Weights of a small GPT-style language model, trained from scratch on English Wikipedia.
Size: 9 layers, width 448, 10 heads of 64, vocabulary 14635.
Architecture: biases, untied embeddings.
MLP neurons of a small language model. Each row is named by its layer, matrix (gate and up: input weights; down: output weights) and neuron, and shows model dimensions 149-297. Each number is 128 + 32 x the weight over its row's rms, rounded and kept within 0 to 255. Numbers have three digits each. A neuron's up and down rows have the sign that makes its largest values positive.
After each neuron's rows is what it responds to, as a language model described it from the Wikipedia text at the highest values.

L5.gate645:101095094115104141143100113169112134145160185066162161161142100131113093102086126090135098136138116142146138071174177095126187124152130076105133128090151177127139155149116125074131146184163076126119085133087180092145143113121120140172142127141173109102185124162171084075132110154102167147164087100146080138075144150121125125185144126127128157100081137026087181111112132098123110099167163148153116177125167091091138142128155136118111159102157138167
L5.up645:151137124178135073160082148182110139106160162098153195085149155114142089102081081124157135086073137144150171119107193102110128080125106165073152122108150164089108081121129096157150059187088084103150216142182160168109097087138090134074135117152181197135119139117121105152052165133143132123152139120106113137150101120138120122155112124087125152149115109168118153094108114146098132059087134141181179206131161112116166124161081090163088148147115159132
L5.down645:113146105100169094107178066150124118150094066145109111120127150104175122147173134145131162133112173100116154172180137093070108101116129130132062102093185131110130079056144169163126102128147110146160185130153145112065147124094106103094156177156113144164106122119112178150142150107117166071090085124105109075097080112049158144136127125103156150099125108147173166097150169123085103110158142138125102159182095116164115133136164140094141125186100097134
Description: Tokens inside sports records and results text such as event names, scores and table cells, e.g. men's, 3–1, 0.1 m/s; also band-personnel and review-score lists.

L6.gate894:118077115138154119109121082110130137122179131157166112224062126089128122104167114169150099140198148163075136158112130134090120086168087123114112153143103098125088144109102083102111046145076070102152164171092111075133113163157087086070156133167073235088129170104122148157153156103161122107136156070168124165095152130082105101152193091126166120089157077094065082121158191111183090153119080141068149115165192102158158134171121126086108115143082121103
L6.up894:169085170127086149072191140135157104061091144171120148116134082136122131124159127147146173149134149112102087143170129104125097141108105172069092109109168142177157126112218134117137122094105115163087076111078108095148152136098093157083142169084169111091173097093157135081209154140125150134111075162092117084103127163173106164140151148064084128146106108118145157191132129098175109156052092123145160119101143141167101136169116146147123081161132108165
L6.down894:153153110194167115146053115090159105125149111139160108143129133120122152071140092106137137119100120085125226151122049086139099175077137180182106098176173131145159082117132188118152162139133121164179076123132105139143130112141092120157123144120156133090119134149202136186138156155131106097182108182173176103150166117210154094109191134123169121115090124130112146143113154154143102128134116126184097089084119076125125095142137104123142119099093143158
Description: Mid-word pieces right after a short opening fragment such as C, Al, c, Per, in rare words and foreign names (c-u-irassiers, Al-mer-ía, per-im-eter), plus table pipes.

L4.gate625:162185141137132189093112145167103103117116152168123095101123133177146175160163180125115151165145139111132169183151068089116146090174216144066122067122139157175131105174140153090082112120142140174136136135118112128113143141164112095121083083055116113135196113171142112086119182135117107121157138144087104103147088157078139185165079086128148162092191109157074147146108107111091061187129174147102157144146116114135095122105173126106087122141095129115
L4.up625:136116152121121082169149105140149137118154149153132164164126164082153091115143143145078128141145126075143133175073188124169112162153161138124159158106105073119168144139086112153153116165104145182171149129095177158093046235131067099109126144098153119155152140164130133113152178104134146132154116111181134128149087124129097160040108116141084172117116122159155173140158039099146096135173159154147123107099192105107142169149136103098138136154168099112
L4.down625:168119165104149188151110082115162089159109115147143103136141207158077188131151167143174106054180125140173126112135139119127191067127159097133183130103185107195140136079139100126128136211014169117112126124135137145177123118109095082081133088116130142145121126093105204093147122178100161101124107157147171139112119111132080114139131141159108120139147056175127125167150130165129110156169139100106136140137145122135106097111093101154071133154106069139
Description: Verbs and nouns of characterizing or commenting, like described as, criticised by, mentioned, and final pieces of split words, like Kies-ew-etter and read-ings.

L5.gate11:086120165114076168176123130137079174091116150138096116181121170089123181183146133122155138177182093171141117102155145107063111104093111135077113099156214149131161124139165150171139146132045130119156074134148106055111142145126102133126173151103148108094178113131119088189121105116134169087177123193192152107146150117080136096129085131136146071072119167147140092104154153138098144087123166077100076133141116127084148120049133084065107115134118095110
L5.up11:078110147149102141185142161113114125102070099135128138109065186104197108163113075155121132131176158139174147160120133123049142073124132119177085144169163039167123138136170080138140131154143166112115093086128096167195143106152122172091151149172114179117098162076060177145124152109126139101122144118148147161099089195113119112154165100155099190053134185133131056168113173097119145112139130133127162074140139128124133062154178090100131138120133190156
L5.down11:138103186071106125150148048133065080135153163162151068138150105170141092198114101152091166128133150144146080136150116116144143119112102075141131127124115099176131075113162127125154109116111169098148144124115113139116149126077131159137148165096126183119124104157110126139126159096140163080153198090139114146148082151098106124162116068057103123166095165166188116131137127193129088116109079152150099100113155131093059047125114149090092104106119118154
Description: Final token of a descriptive role or occupation noun, often just before a proper name, such as singer, collector, champion, station, promoter.

L6.gate135:183046176053106136171186101156121148162147178164050126169120096111148081177132086125137146145183134131173134081140129109095147112141078102155133181140137061118073111095139123153124104087124132144131147078122121096047110140142157175133092135087077097098163094115131171164072142071080124131138150102171161151127120140055103083178081078148103116115070118130135119126159117142156153144133118169122140150109163155092092120139161125048151127155143151191
L6.up135:104121151089191105164128095154120104137171126167127105105096149128111178104143089095130128148137127159164137130115097141052132088154118157116085113106136062122080151088110161182098109069169181099134114112114178100142155138090122103149056140134170116138190176156090157108118101076170212115171137050133096115155156141076146127125120162141109097069122160140145105137087165163100110089134147128044104151090147086130126118135071055098161118082072158113
L6.down135:118080142133082175079151131143128166154119130163092152186086188162166086194131098094127155136114132110160136130163132130100152123137112126096146120116137111160133133125183120140087093104125136081138073086165081116109087146143137154105096104078118135126105124138110158176103173142105102126129187159200099140101098183128174136179103119113157173119109160129085128138165140159120115183094151161101068173155162157134102051190161155083080130096149139209
Description: Occupational or official title nouns placed right before a person's name, such as manager, coach, producer, guitarist, Commissioner, Senator. Also fires on role-like word endings (-ist, -er, -holder).

L5.gate317:154071103102123124083128136103097146172089153148140094144132134137076152199132148142120155160131120158131119074138135145130106102109065210137139180133154098118092120084099130097181074057143104139088140115124102097103178068170082090165144126100146104157136087131170116077157094084105148104108121137141128108161043106103098087123127144147115128141120119109178141130144189047090132091096152130095123091105123058133073132074095179121150091132133124173
L5.up317:128161116144105160127127049136066099141181103159086147123130136133126136149123065110119114111106126136147132154166099090154142107120065142111153153115126188089119191127191121148097104099156090113123127146138109106097133195142180100109182085067103163137072131105158151080104128160105144155114106115112114104147133131107117122151100149113166116142115114168162115144111179105118134092113165130109151098133136119178150175145135153171161167191163141097
L5.down317:098093149167059073130125118108117007105160072110137155186156163118109095148164120150114128122083154116138161215132075097133089122141107143153087155096156103145141148117150099177168043128140079129159165094102128151067110110158080125114126114104136098157103113164123103040099128143128154123139110153137118157122151053114138140109098148133131116149179174137167104128130106182091110056084125128161155078144105153109165111119157097115083126160077104089
Description: The preposition On/on opening a sentence or paragraph, usually before a date in history sections ("On November 27", "On 6 July"), plus date numbers starting lines.

L5.gate78:143159178097126113124107131134140160158133090102095086163148127129137078151158153190126109166168092123119088096108101054147117141119124171088170148098113086089144143118137118103149119167111194124177132075132143065159170180161140099135127149171127098186139111159194155110152166174132127163144078075129110174173092157133097116129127120117107071172065167144103089072120192104083144137130152136094157168157106126117136149117125138092183138127130091159
L5.up78:164126189109119115129192071172101144112144090085127075114134137155064159163085116097125106187164132084173142144171067194147134083104153199163098112089159084124051149160110131125104117090119150101112169121102092099133076104066155130157163149137111103117169117100107111149118142142119165098152149168165147112156077158139129167067117163120085126161103153122136154138137128145113126165153150123062103162140105096123188103090144056162123153128162144126
L5.down78:149100169089143173113161111131155120120143076109062074117129173134188138116093161220094147144088154096135151147141150122106118131144169088129124194112169089134070148107115116170081122093108163164140071151156140138141114132171089213080155191129111117163089121098168125115153149113108158129139191137126081180168101158067133116140107182156095124126111037154059092087155101131057101137154135115127149163139142079153116125091108129187117111036100093150
Description: Verbs and nouns for how a work was received or honored, such as received, nominated, won, review, plus paragraph or section breaks.

L4.gate137:164154101116145112154122107095084128139134077185126135127103073176087162164115123075114124130156077142180094076141166103136164139111137101114145125091153155091126129131067151101084119132107183115140174117081184116172142106156114133117110175144121117155128173098177114103170151163149091096139132130099141169145120088113139159096138176123162137140150183122117087064173075085142099088174099063180085072185125075140110060090156076080129177133130155184
L4.up137:064213062134150089108076103108099147198122162174125185092126101148122100153118101119137129170145122128142121134145147114090116155131099157161170120097143106160151139169123099100151182087057160137111083124141202154112086138107130148155138098112167142136093129174133067152179096092141155142140095174097123079116109202127157124212159187093096183094158115145126149148062136173142071153085177096123087113163080125146118124153083070128172097153111183160
L4.down137:054171119156153156093073188143134000108075144148123098136137142141095090172152152149164118160138083093091133147071164130124131160130149198129157172160119118155148157161106122110143160165136138117125164141166092154101144142133160154106124120161155156130088100118118117117131093103161161137118120093097122155127113182177147130137185101139136140103129140134108094123045164086136123135132160112130113135163129122131119136178120082149109114141183093152
Description: Prepositions required by a preceding verb, adjective or noun, such as depending on, commented on, fueled by, concerned about, resulted in, plus endings that complete split verbs, like satisf|y and sett|le.

L5.gate679:175102071136110115128175101144148094099181134145104110118102132170088143132109150142110136075072138158125067153076144106114130070110123104117112109104119106171097083182119105076108122229169106088084147044107133163134092083135109204191120119130093143151124143201135124171096159174106160119091120148087141181158129126134054129151128194157132130121103123141106103107121201136147115129129149178127079088212165132145135057136122096166135077105154092136
L5.up679:080085117155083160147102104108093102132099132134061132089125107105140099153107128165097134091146093097156101112146069105207105074159179103170154135140099137182102136125163117159153093131128193155125080104155085110138144154152124169135058147155102139144099148132138095161071111171099208125058109151175077116146089141128127106189135185115109163115117178092172146185124168110143112135173090096140109143124141126144056139150152064158154075135151121160
L5.down679:119166130180135144152100149134087129130149132122134154144117134178084118149115143132143114131117150101112116111077171157137136149141075136102158190070107075092081102131186151119137091134102097127175076102122172098125131125118134128136120049141131111107147088130108149145117095111161156155102114157129131143074125123141105112103151133131116124175139107105148089150131144093080118128103108123096127139105075192111101149059102132114142143102108149139
Description: Interior pieces of words split into several tokens, like ob in disobeyed, it in illegitimate, ong in pronged; also well in as well as and led after that or which.

L4.gate218:147168105173114131152152081152070131121107076086152093206137106095084149123129144095181153170175111116129116118129140074120106099183078163162110135131170158067134144159122071136106085068110202208113103148105179076130160137115176104104159147114127132145174162104110081097111101136115176098112125117125092082150163096154114087152109175138175107091130125177137082142220115200088108130158102095167148127098186158106088156100142101140102170125118097146
L4.up218:174146105148105160165099173155098154151190095172049106103105121123158129117161147135154098074132142116096141137164213140085080108091119186161127123156126107144104097151079079090162156106134145165152144079118162172165140141176119120181132129108129127158127114181152160115084103156170126184081132073125117117162153092172197123121126200146150075074156080098135148128161091117113168090135134151194146128151083128100092086100155166134111123138100166130
L4.down218:157119151102069132121130147155115074113129026136138060150127099157144091136167098193131100145130096098114111093165114135159104159167166113085136132090165158136127117120090120122113101141146074121129148110173106107143125102070127109130160096116116105161114152138104114154153163165131172131092122114073163129141116123174167142180111198106142183125141143143137108176192119094097091077085170153135093181165149096146161123176127106109166100120161113191
Description: The second half of four-digit years after 19 or 20, such as 97 in 1997 or 25 in 2025, plus a following comma or "s" in dates and tables.

L4.gate54:132081164175147156129128094127152110181137149148102124154136172167115123170185036107195162171183164147166096074178160084095155133114095145136152136152164173086165116154104149112121148130083190173127062179152118119133145179127146131205139164111116100114127118165146194109129167138138143130143184158161152085081148087106178154202107086114188129086169180160130151166093093121128066117172137146102023147146127121123110090111111117094118124099097158193
L4.up54:151107149092139141148165101089125051171144103112127120138146185143116170130188061115110115167174104159115106117186151150077152121119133121120123163172092152108161096137193143160105121121095191124174148145131092108081122109131071144123127132184085187094094148197090056192062107104112149125119090125168159122083112123089141173140105161136149099121143162171160186119102128176157143083128109115167153127083168138178092083109100117117088116076092089157
L4.down54:082114109049096145190154128100112061182124097131095105172111181168113147101174133151089092148123079104123092148107165119101186201095112087103133127108122155144179147071213133157179046132049148117118140143109089157171167157116109150171134130162117105154139107159127133147125152053141147152130116161178188125124146162117161114173133098141141127129103148198133106096162178170137127098088113090193122141141141147127150104139086140112131086076070118134
Description: Final token completing a noun for a person's occupation or role, often an agent suffix, such as engineer, instructor, prosecutor, singer, prince.

L6.gate481:139091148144132116141085107127049181140185112075097119095070176112115130166168181099122193151142126152166095093153116125137075147158139060129158099120130111119128065073123111136112170159163137147106105098072090144103136125148132057143175147133130146151131113153141162136077089102126187134088142088119139127122128123192102076158174139136216139122101150116172117130105134139117118134078124148136160141170146048130156151154149145143166158090127105108
L6.up481:108145110115094080125101067198071086083118156145114079071174197117121088164160086119090160080059172130149182112085138143091113084144107157153146123175122125070081142124128080215173093215120128112123141131176147104162160110099179101118132102133137124151160074128167123144068173157074135115142135102092108172094182174129168173140169157088121110151137122151159156143121096204069137163110140143100146153094168154141085118132167116136131131089044136101
L6.down481:108059174155096169070111105144165004140092089144087087113131125130093151119125062133175067128088114080147161185125104126116120176156106127097121242143158135150087138123124082194131135100118108112120118087111088153108176081147149156172130107100078146128100078134163074137137139171089160140151105152110122132139158159108149120157109117128126138122118104129172076105138101107089054133120183098139161155094150172160131139089078066100106168153129125124
Description: Mostly the "and" or comma closing a list of names, especially countries or places (Europe, Canada, and; Finland, Japan, and), plus scattered fragments inside proper names (Ts-ar, Wür-th).

L5.gate456:070155143117103112164147113021092122103106081102141097111085133097171137131101069134112118205149086087083131175131115090089127126172162193139100075096127125121101093189142094085102101157140087147156130098168137085140170154106142129167132143092177143163167125085122115150145129131183165074128152148189120129138171118099178114135096146125091165120114149140130107135196119091161087076125128126101084105135188132170114182144141131142107144166147137154
L5.up456:076091117182155165058102065081132140087094138183131067118175121151183139113158116169125109105166156117138111070103087124107164105162087098114110109144127132097113153120101154103118129135153125161156169061158163139125139112106227176185182086130130153156130097142126153168184147115159090100131104160114185109151088119142170114184124140126115097111108092139080124153164094111089089129132034158159082137158107142136157077184074114074140166193163144148
L5.down456:056143117171127109154168151096102035119185086191149118190112106095123120155157101135099142107097080134129132133087147142158130106129190136155142113128105188148144091105130129103112134115067067110123127156112108083176097110123188126108175119167132096172130106132130123164131182121102138100100145163126133148107093141114108166128160121145167164150169141136162134131124125136155167105118120188075125178099140055094122144145171096195086137125146105168
Description: Function words that complete a set phrase before a following number or noun phrase, especially at least and only, also over 150, joined by, across from.

L4.gate837:103130158179150171131086153119139095177169173139160107117144105069083166173107141171139108116090118135114148114121136140164097137174142145127155117109093126103083156112136110142142142152183144159084134126084144099103124127190115094122093149148161108096152149129158120089108085081088091116202128114147127101146190139187150120129137173091121098073138127152141149141064120177090162116141130078139196149094081106130164191098088106094084175104169100136
L4.up837:077114152116155135143143095092113123149095102104162124185143080159152095141165112138115169110079122122026101122088106110103090102085133109100160139165152156164130153061115176109154162110127124142104099103066149149129103080118110143144221131142137142055129109120096145098134129129160148083178146073091159116163091118130128200145161053149102182118108088116085147113122071160156074103191121089129152181062143178155103197126158126102117147076208189103
L4.down837:126173075155134115113140120080069065144139107121169099122182119145165112081138131154189076137170110146080157147101120100153140130157126098158143173135142099099142118087141123152159115161137141149113133129117099152207137108113116170144117135172095133104127197135149107143161103153149120223084146106109093162105122116112091203117110176136145123093153142130141130137144161105164086147127089118151113146113082164125147093136112098075091179148031174150
Description: Connectives and delimiters in lists and pairings, such as and, or, semicolons and commas ("Eastern and Western", "p, t, c"), plus inner pieces of proper names (Mendelson, Teslić, Vulcan).

L6.gate335:130150123118090097181113087089114155118198192165083117114180138074083084170149113170105079126201096146181135114153088105110126059142209163112152143128076142137066119120099149132117136137099139121122161036130187089131112094122182130121163143138165092092100141110135126125178182103131164110099160128132129158083162132093084155132152136145179120143161167100160096132139158113056155167145088071063175171152117118067101074148118138132117102077153077105
L6.up335:089154104154167121167150177101163129075132079152116109138116135134168120145159069110137091094124114094135170075121169139139092175153137122167145146124164156133140085136049097106121145159108136169136105165160100120205096167135175134121178150147215066155138099129129062083197119110148153131139152087143122182108054103160139175149120098141207133119128141090092112145112050094162149090106099164156120098173121138124135143181097120078076169148118112216
L6.down335:137141120118145153143094132104131060078150087117114089141146149210081168149142141163154131072162132108135150154185150104124123157183097193160197119142151139145142149098110143145105167130117141154112130184174114116202194136137113095096101143173155115134115143093171130100109102132156213141074164069143089169102102107094169117104140104112165142158136093111154116120132083182105094088153156124158147141144117139133128045140064129138144133114125162143
Description: Final piece of a preposition or relational verb that needs an object next, e.g. due to, because of, such as, reflecting, resembled.

L6.gate864:118123155081113111103170132099140074124165102146116144195130091164108145149069105102105094081109172090140112100121077127128139104113090104165102179099098119169111162160163152187169184117118130152111104092105142180123131158178166109157136189100175159110153145187124133129197104186102160105149167110159146170180112158134128120169140148143095114087066159126111137112141138162112169124156153127086153118082137163101140201067155139185110081123128155123
L6.up864:122085112075135164109078088113094182133113146186150066169145108127137174083158070128136160121128160102093147106121108125183132111129123114089133150162126156078167133127129119144161131086095197150149141132114118173185126139133151115126143192120146134136165134132101141089145119134103121089153101189110116135116143122098103071106128128145173165198072097128165101143122057152078144104107135117113123151116170150122169103087158103074188103174093171106
L6.down864:090110087156121118153146148170136096118156146126168089147173075132121096141104146109128146177116144172157156083173173137097134108123130136088159105141098155172132124137125148120140122104107095063081122130149174144123125129104080124192054115138072140168160129150140102093068140068144101143140090127135091143116096148132131097133140132060113084118126168052208122125123091180102059108098153139129112111097072127106144158118084104197070128127142131179
Description: The last piece of a split token, mostly year endings after 19, 20 or an en dash (20|22, 2024–|25), also name endings (Venst|re, La|os).

L6.gate435:116105148097171105143133093097188146117093183138143178130128144189129132113104153104104140164087125098122087129148086085142157129091159114139097133136105086142119111125124132092096149112172128112090084051126163125202097156166103136133121099073148117119114117159120097099174142151102131097146171151186120149120091152178123153167150108203100169111145135083065144138068200107162120167209131139132163131131136175128155132157133128141119106129089092177
L6.up435:137135118156116120144130157157128084118189158142133092159118122129134171151088147121127152102109061115070141128165155138181056136148141146054122130132104130152130105137108135099097129096126163067165128165127122154153103108127159158164155082102132115162126116136156121110206181169109148062102137110090144143163169109168073181128161165145129115160132114118095160133123157102143148111177065155131130110144102118136187109184176092122077114086166067124
L6.down435:126139173155106108118071148144105115133097149100089118149104112132130121108158113136162115079110122172167125177165171087069085087048147191157132134143135132139094117131121178137147140055167140102132085232046097138114144063042132115086097112173122183171144147153119151109101127131127112098121090171134087143108137146108095191129138078088153102143142131162099116169150110075109158158064112128143111179160101121145137124104161115121147126195134155131
Description: The main verb right after a subject or relative pronoun, strongest for "led" in "which/this led to", also was, began, would.

L6.gate105:087126081133125115077094132135106087185139119128123098091108120102161164099110088124102082147088082130126132179126163054156081092185174131111114092050171125123155176171106085159094125108119131084153089146094152089151117151137148123146126119121086135116140123095155156093147150075093135101128072135147084109093161106168104160188099193132116153103107105138190097158098155104114046092121174151079178130157081132106148122115163117133117117170111114128
L6.up105:143147085119150098144109136083099106137128078056156172189135053146183142190151161111162158102157128100139084197112155128158110155100110111070116076118132166182142100161140141109108142109102057113118139090077098148154098140130103091100148151206115111089159131098151137136089130088087171151131183119091056126125127129117090142097167146104114086149168152155161162121108135146110121106083113138069180104147109113175167160212111100102168158154142167183
L6.down105:131126158132170130141161107163124057113152137215085129117122173086086145069155152104122155068105112084088131181117167148155118148129096148156046103121133180118130181109093099128178047108110215183090085087136124144102137151118106164160127167157116111092159162151110103097136199170140081181125110123158173120151126193091094203164137128149126158158079135186158097073138115104129095139145119105137144154194151167109146114170139140115137098151181112051
Description: Short prepositions and preposition-like word starts, mostly on, to, from, such as based on, released on 9 June, per(imeter).

L6.gate633:133143195078153122090142079153097129142141115070205154096148094120149150155089186109107096155160164142125140121097214077077167141121193092126162058128129100127095082153114116047131110128191179135101169119071106105186141147182130048157090127123128072099079152116138108175092155176095124135131129149062137125101144145091167109190116158157118126123125088163101082104102117131122120161166085127093099152177132072119097108116139104121145171099074131151
L6.up633:091141146083176165094123145166186103107107138069114155120143162116115186143108170135102124078149113084168122100111135151130097104162155134160161112127075106165125164067136137086134074066123136130142140133094101112132136152184068115080103048126119105162123134111184095085133175132147196109129102103124149089137130114090071087087141072145151126121133046157121067047125093115158104155148076197140117126114099101138177102130092183165054119134152125108
L6.down633:128106111145116126096101137128169104121208160109099079103085118119135088114168142114072148083083135160185135200111128154156101122120105134145128135144051152131139152142148195097160124155122104113130169184119136118151073137152144163142126122160160159137133112166059052099151116128140200098156137106131114074153088104137138115169028153176095126139120154158128112116148155063151204092136121144123093148149113089115153139077128134128100114132061151105
Description: Abstract head nouns right after "the" that open a new sentence or clause, such as review, influence, idea, use; also year openers "19"/"20".

L4.gate680:139132089177146116067136138106062117090146123117088117159087119182094070171144090150135166183150199080144097088157084173074122132117117133137112087156170135124077185123181132080126140120094140159122093097152186110171130149151059087173156174039071095145140137106114095156104133134166078173115100170055160132115156158144147083132154144117166113126112186147128175166143129152161142090133129158163144144075088070090110165092134145140182197095162169197
L4.up680:123105109113129126129138146090118152199140110131136101156042125160120173149158145180148147142154138103125140193118136087183107143149124158139131113138109051157126128142189174170093136142126093099090113179074113100172123113114147136078131151131092072187120211212134136122167150172129138146111168128118090109200152166120098058113109156163107181157069097148147153094115131053095094169091160101083093163112155082180143111172132145130141134152107150121
L4.down680:069129092153091148118065105094132122157122112105097127200120160112072158162161100137148131106062155120204137160132176145132104145107162172151174124154189135128107171121186164091139100103101139162120157053137145148128151165176089119115132161111169107143134127156147137115121190104163155176087090123108192106140193098143108198095090122116133130119191107114189116096079154076157153154156143098154120153161089127161122085144122156082166166122183117130
Description: Prepositions like In, On, As opening a new sentence or clause, usually after a period or comma, often before dates, e.g. "On 2 October", "In 2014".

L5.gate800:101107127167147211140202166104167167135157188129078139107093117172143095125116134176100104120121118126162106103132122156115138102149172107141103067132180094161174100130081105114119140112119103144101124049144152134121086096147168092097173169159144087108117101111168115100070127173154113102103133162156167163180103079155093114100171095086133154110129140097131093111125133150085079173179132083105164139148111174100061151103090115109142121186085093174
L5.up800:169102116092131184121180141137127128121173104111161129076113058114123168097177124200171141137136139146107142110105128123122165151125121152077155091092168119134092128173152151150061090103054161149103147152127130114157121217119166103118151156197151195076115131121176144096090120095105172130150106184096129158112078128124160138103161137132145128113085087210169171126119187118099140081073132130150153105096125077090150166129126110075075194242123091163
L5.down800:100124080156119085121111076134129147138117081189043186110148160119081113114115164111089117130107179130146101054104165096197172176157156120143121147116163107155087131123126075105125125122116193147152146170144143138155109104151124128062112124119134077193093097121190117105163118169116157163146186115134191119104096176142133115135125059156092150132118106161166166115175105134161154141145075091140124081121110073105122065100145097143124124155143117110
Description: Fires on the second word piece just after a short opening piece, often in names and lists, such as O'Loughlin, c-moll, clandestinely, Eleanor.

L4.gate86:094119173152141118102128120093195150111096117136182138165109121135104089083149173177195100091116102123104148074198147132104083082110081072148089109145188154151180119146144139099148157146197145073080057125123156149186084123162142112139094159080180182118125091071103100097145069071094114168142155123157188138174115079133152125125140112120170106158103148100161159104172103125183078188103119142086116142131065090149118144029162099165095149110122119133
L4.up86:179140154187124117075128114116183093095106103055163111092102069198171116113158098115123090155104125163147148133165165110136152112124157091154134109123137097110176130128083144154099064149142141165109081146169082133190150154223115158100088182128138173087050112154185140154189089109137186121138122173117130106128044131163123123158160140195096139138168080092185179116120125139182107145110134066101116114147146066081118125127091124124108106119156156189
L4.down86:170079150144133118131059088175155084167121169090177142175173094141104121102100141109122145169118131146124108129209176128105149082129092066059069081142116145136131104085133112144164158101165094136168103137153148098098101168117146110111107102063144143145068132089139105112157167106125208124152142154135088179182128113121047118116097132056178137142154096134145141123133094146112118185110070175131177153108111050125119130054172085203079128070114169162
Description: Apostrophe after French elided articles and prepositions in titles and names, as in d'Arte, l'art, L'aventure; weaker on mid-word fragments after a short prefix (en-am-ored, c. before dates).

L4.gate874:175191098066163111134145115160107149099133099161100120095158112142146149081115112162202160152149127207116168135114151143065081146152084100099157133148096133113161144119125138138166101182116146131124127106108149150150127152129170135145135143125141167121110047188100145107137108093121082153127159213125131127130113134162171164160117088086118150154094171121140074129139170102131153129134158090139075172152120150145114155110131089102155151126158098096
L4.up874:143087179135193110112145122159129122083146125131201148169124105137135124082087083151141123088070123073123103155143146179089175119147161064098126152150106085151159114160131148119155115114100167104093148099101122155126159104153143118134057093117085147095154043101171108135135114151112139128119039124118110170178124145103121102121127077108133160111152155104093162144171166196123094162126095157088127176104141127150149119135119181080139073148159092177
L4.down874:114152132129118147094107118173122129111094169154142070115075138097147147170088120156062091155123128147168111107100143143170154083136134067127069127154136139087166087111120113145165095114078139127134120090091098149122159092179129111118137177128141144144075128219230110144122144118081169199107168127144131108132060159169139188183085139118141130117138179112125103103108157128106085088028141093129114120143187151199141097112138100170090113069149101119
Description: Mostly consonant fragments forming the second token of a capitalized proper noun split into pieces, often after one initial letter, as in U-b-aldo, U-k-rAvto, O-c-ulus.

L5.gate758:182078171126143101131122129148112162182167156078077071148113134197122167148117083095147064063152087071157078133081114133186163124113146113165111131079119086148160092186099127181097118109094165137074097147100129098099106106161142166089125093169172163177125084119125139120115140104144161139146115122146105113154152135172103149128118074118193162110114158095086129162114086153117118083183149093185129122114175118142065091100059122117080094100083115119
L5.up758:073097126138062144083131131124123115103194136087127180115142146068116110151136123106127132132106112156099154146142141127161194049080181095132140105104140144142133136128091147163119107117170113087080155084119130128130137154070090144103143126155082170114176070105106158110143098088132172164093158144119096160103117095124137126183107151141146092075158136090117121173123156110141112177138116152130084136104138142079129085121091128103147130082139090115
L5.down758:127134152160149101108139067092152107152096147106122154063076160114091170166104182122116116132112113129149106150100147144131110135100091147102123134109125173121130128210090172132190159083157118156124123188143108145119118144112113181145147103099166048177082145148092080167144150150113148173106102159174132059132118121095123112134126138098141169164109135150146103140132123131162127138092129107130159136143105190119106090122145094135088115121154157081
Description: Number tokens after an en dash or a split year, in scores and season ranges like 25–19, 2013–14, 2024–2025; also mid-word pieces (priv-ile-ge, Lou-v-re).

L5.gate796:072050171129086089122119113143141116132115114168125160147151169122151113176122083119118126182138188112161096085126136145147155084120148107158065144092115149137061145081129087118164127098170049130144056139089142119088140069150088015104149119093137112073154147129175161172087162122100157186092178128109130181139190098160138139116080156141137129098132160149177144142131149089126128140188150165151142152160120133079095164144170068111111112161141104195
L5.up796:110156136136086095130131157102138120170127138148150127152093180116101134123149154115104120182070160127133117119149121119144110187151100136091142160151085156168074076165129151127116117121144099159122100110099116099149103064180163086095189117079016083147155127091202135148138172133120160143161106131122145109091145146168130148109153129070163152125119137174138083114125117137110138130115145073107149124166210106112118095167148180188123097135150133150
L5.down796:131054203157167113075143053167137037126138145081169072150123092150081099186176137156146085122151119096128174172099128181137155105076156153141196131175130155049163129089110138126104150186141122104119197121130098158146143109104138113114159173160099133108121122168123144063127157138164138145091089102107109104065130092096126122159143150094126073118128068148141149193100110078107110139188053139149116168118160109137111207148119096151124122084170155166
Description: Conjunctions like and, or, before, to that resume a sentence after a parenthesis, comma clause or list, e.g. "(1942–1946) and", "600, and".

L6.gate587:099105089121111091161163135117143116125112140122124129131100083128126147118143165117121178106063116127092182129214137165128128131135084111061150150155131153134142123107144082134046104114084101123133083108164121116133115169161154139106153139147114169157165114159110144133097116134132142154096155154124138138127138058151095114172153112077152100099100173092138168167109079150124130110109103174114117081144100074155113220145068118180132114158144119099
L6.up587:095113148057131163091178089137147120080089146122134092088123121094114116126122140186111084099113081126121114117137201165120127113117141134133117097140224112125136161060107116112084083116144162135157132130131138106131128189148159146086146099116060095102138101138158135136159185084125122101148144101079127154097155124145072120158120142160102137170043092145115129145110192178119149160199133185147184150158105084159167141104157117116125128152149104085
L6.down587:126112148128093139111176116101109180123159110197140120178126143192141129116112091095080154170150135086149108094164103137142108102185157108158164092140121149151163127129157167143102167186140076154183130192144162135070115132221080127150122133171116186150143119079065105140108090156166118136116093143188078112126054080202138146097124077100079121069149168097123125128073158193106139092155070132131167158129155103095122171181095128147128133116181205105
Description: Non-initial word pieces inside place, team and person names, plus some digits, mostly in tables and lists, such as I-ps-wich, E-ps-om, Le-ip-zig.